config.toml
n_layer = 8
d_model = 256
n_head = 4
n_kv_head = 4
head_dim = 64
d_mlp = 512
vocab_size = 2745
activation = "squared_relu"
norm = "rmsnorm"
norm_place = "pre"
norm_eps = 1e-05
positions = "rope"
rope_base = 1130.0
rope_fraction = 1.0
qk_norm = true
attn_scale = 0.199
bias = "none"
tie_embeddings = false
parallel_block = false
extras = ["capped logits"]
init = "normal"
init_std_qkv = 0.0238
init_std_o = 0.00594
init_std_up = 0.0238
init_std_down = 0.0042
init_out_by_depth = true
optimizer = "laprop"
lr = 0.00126
beta1 = 0.9
beta2 = 0.95
weight_decay = 0.07
lr_head = 0.00603
grad_clip = 2.0
warmup_steps = 272
schedule = "wsd"
decay_fraction = 1.0
decay_shape = "linear"
final_lr_fraction = 0.05
batch_tokens = 16384
seq_len = 512
doc_mask = false
train_tokens = 161100000
steps = 9833
dataset = "wikipedia_en"
MLP neurons of a small language model. Each row is named by its layer, matrix (up: input weights) and neuron, and shows model dimensions 16-143. Each number is 128 + 24 x the weight over its row's rms, rounded and kept within 0 to 255. Numbers have three digits each.
After each neuron's rows, "fires after" lists the tokens most often just before its 100 highest values on Wikipedia text that the model never trained on. A number after a token or word is its count.

L5.up335:148123130114130168164159120129093144109112112117156088154122137107187131150154137076127152125105090187119075146133114121134124094163090162115126148163125132150125127079097087150150132128137065110102108143133111121102092098117157103126178132130165168121094151148144115115145106095138149146140178108163154156129121101131092130155176172175114094122076134130145141129120129171108143159162
fires after: " G" 12, " B" 11, " W" 10, " k" 9, " K" 9, " b" 7

L5.up34:121119145146123149098130142107098195127099150120134080084092110131150121115124125107125112125108126094143162106166139109126100116098100117120106177083152146128140100140125127161102129126167131162115110124159133122129133116142096117140173110136084182151099145150147132131117150145131128131161154111116131121188105166146151122130153110103143115143158100203114092105127135099143153135131
fires after: " p" 26, " P" 13, " c" 9, " C" 8, "C" 7

L5.up233:146161111122074109146115158176145098130124125090109077138147131148105146164113108110105106131145079124176160125157116114133094150088063107143112123151110133111137142118107084098095118127122096143120161127170136139094119114137112165158179124115126132170142097146126104146129161146097143130158126107141177118132154096139096063135128137114143132127085133129104134098141147131142184141115
fires after: "1" 31, "2" 26, "9" 10, "8" 4

L5.up267:095177144116130139128158115159124129088125149153109153111132086137142146165144109129110157137138110193135119147159131090141119106139094153112110134104127117122115149111184095102076151101161140111093125171084133179130126090082153122132129105098140124123146112113148126167117121141131129143140143145136110164144118127170131119143108147115122147117157137140142169093146112136148152133117
fires after: " f" 16, " sp" 13, " comp" 9, " dep" 7, " sc" 6, " S" 6

L5.up262:134093145162122134116126118171153131111157144128148093126109115202126131122150116137135164155138105143153111128124116139153142098117111127112134106114156132110121115099140187067129177081126131106103142121167107126103161074134155135144145107130128123131164094158070123173103130118110127109108133067154136106154131133141141122158128135103131091148129151155122150112109166141163161079122
fires after: "\n\n" 34, ")" 12, "E" 9, " |" 4, " conf" 4

L5.up327:115135189124137116100171155105150122164111167149100171056148129143165151169132114125084136136137142154166078170138140128108134175125106157145103158095135141189093117117110141131142164144147120113099116166131145133155098130085139126127111130159119164126133160129159130144077125127142160128183146114123151125170167105142119095143128115099113096155144107130087127126120149118141133142133
fires after: " p" 22, " " 18, " P" 16, " t" 4, " Z" 4, "\\" 4

L5.up363:143137159128093109151177132091071129151160129079169111120152140133110150119116133123124148134126126132098111173132124147092151140162128178130118157134160119093122121124119103153123133149117126115139149151087124096118107101166102141121144087101129146136144122088153124140111165143105133109172118107152153115170069091126093087166096156121143159134150120138121121156113180095102165123155
fires after: " B" 32, " b" 28, "b" 13, "B" 9

L5.up493:129120124138078099104095112125141133124152150123109152176138107151123119167120165077109135131123121136130116141132129093159091108121111128108085125148120129152136076141142155139135092138113084127078110120128111140117098149139101156117119131132136155106139115142094157117094173099104137156136153098138146126096103129129134115112108114126112149114115071159141108130124131143126186145124
fires after: " H" 31, "h" 12, "H" 7, " O" 6, "l" 5

L5.up201:099127135127144122152143154139101139121149133136109172123099103121152125125115101121111128082131107165141099116112134116119104106159134089089132122081123162151076133150129135078126179181107102116140149136141144091129128131116155143156113125100126157111173165102108124132114153136122163132159147121103154126135119122088140098122151213133134130128126109153091110113109150125118140099120
fires after: " l" 48, " L" 27, " t" 11, "L" 9

L5.up334:099109117117112131118117137108118159189121141145159155124157078153149155129126155116116119104122131147161110118153103142176056145156118139157107151112134132112119062114142137172116154116146126147108116153095123130141148081058150162172114112130140166120150146147126089124126152127145145143146132118125110137155116159105129098129137167130150075125082168133092139120150162175126117114116
fires after: " dec" 15, " ab" 12, " h" 10, " c" 9, " rel" 5

L5.up382:118096115139148172118163152095117129135173110138185157125135110156132115162121131140097131095110126166111142130155158125176102125119141155126123154086195119168161118138131112150114138182150128102124117137112137126170109107098149166114106116113126152142182108101158123120145145103082140108151131150123155118114096136136114130109126174108168086154144145124119115108094150107104162115137
fires after: " t" 20, " l" 16, " d" 11, " C" 6, "er" 4, " c" 4

L5.up379:138097115149052132136095123130142130143146181152142125144145141108157156134100148101152173174150117132111126131120106143099128150158105166149113117122112154100146127131104168132133142151155134128066137159120127145097067078135170113129096130136161159128141113109111169122153150154149137138155134071141146112132119176160094114137080138167163131131119125133117148110133144126136145120155
fires after: " |" 30, " Sup" 13, "|" 6, "E" 4, " Se" 4, "F" 4

L5.up377:173135152145100156123084098143145137072094143121148100132111081121115128153144116123085113124098092138157160149141149120144091143105089145099096153137157142133099129121176121129082131076127104140126132093170135149120116105184096178120146097121106156106163129151107130126114144128129132117125135127096139095145112099130152105137104132145139135114101147142143141148154141142121120155136
fires after: "1" 69, "," 31

L5.up194:095135144134071147129119072168111073083148140139129116161142089133149169130164127120156122054135118155137168078156143091138150084114096139098085099119122104149100132133145136135120132134114097154127086156108128113145095165140118125151111079122113148119143182116148126142153106104124138161112184124124112086114141101124105114139143138117096121101139136162117158104170177144183127147153
fires after: "2" 37, "1" 25, " S" 4, " C" 4, " up" 4

L5.up420:098089184125138124091189137165108135162138122111110118149109085130146125158144100113144143140154159136137155082165147142132144126141118131153122140139118114171124157138089124148100112153152101122071117130153131110139120088075091166158123128132166159137134102099134096104149108120079078161143189151114113138135101151134135140128076123160094137142132172147159097119150151115110136121108
fires after: " c" 22, " C" 20, " D" 8, "D" 7, " and" 5

L5.up509:161102152141133142108175160133140144123113132147153090130109098148115124114148145143137175111115102158140086123097149132128106132099082155152145121162114116122129128114150172097130124110165124135097106125134157112104128171153140140165106119075121119130139119079118134119156110106145149143090104148094142101142133161122085145190111131148118119177151111131135160129131136130123129076210
fires after: " f" 38, " F" 14, " opp" 8, " def" 5, " dep" 5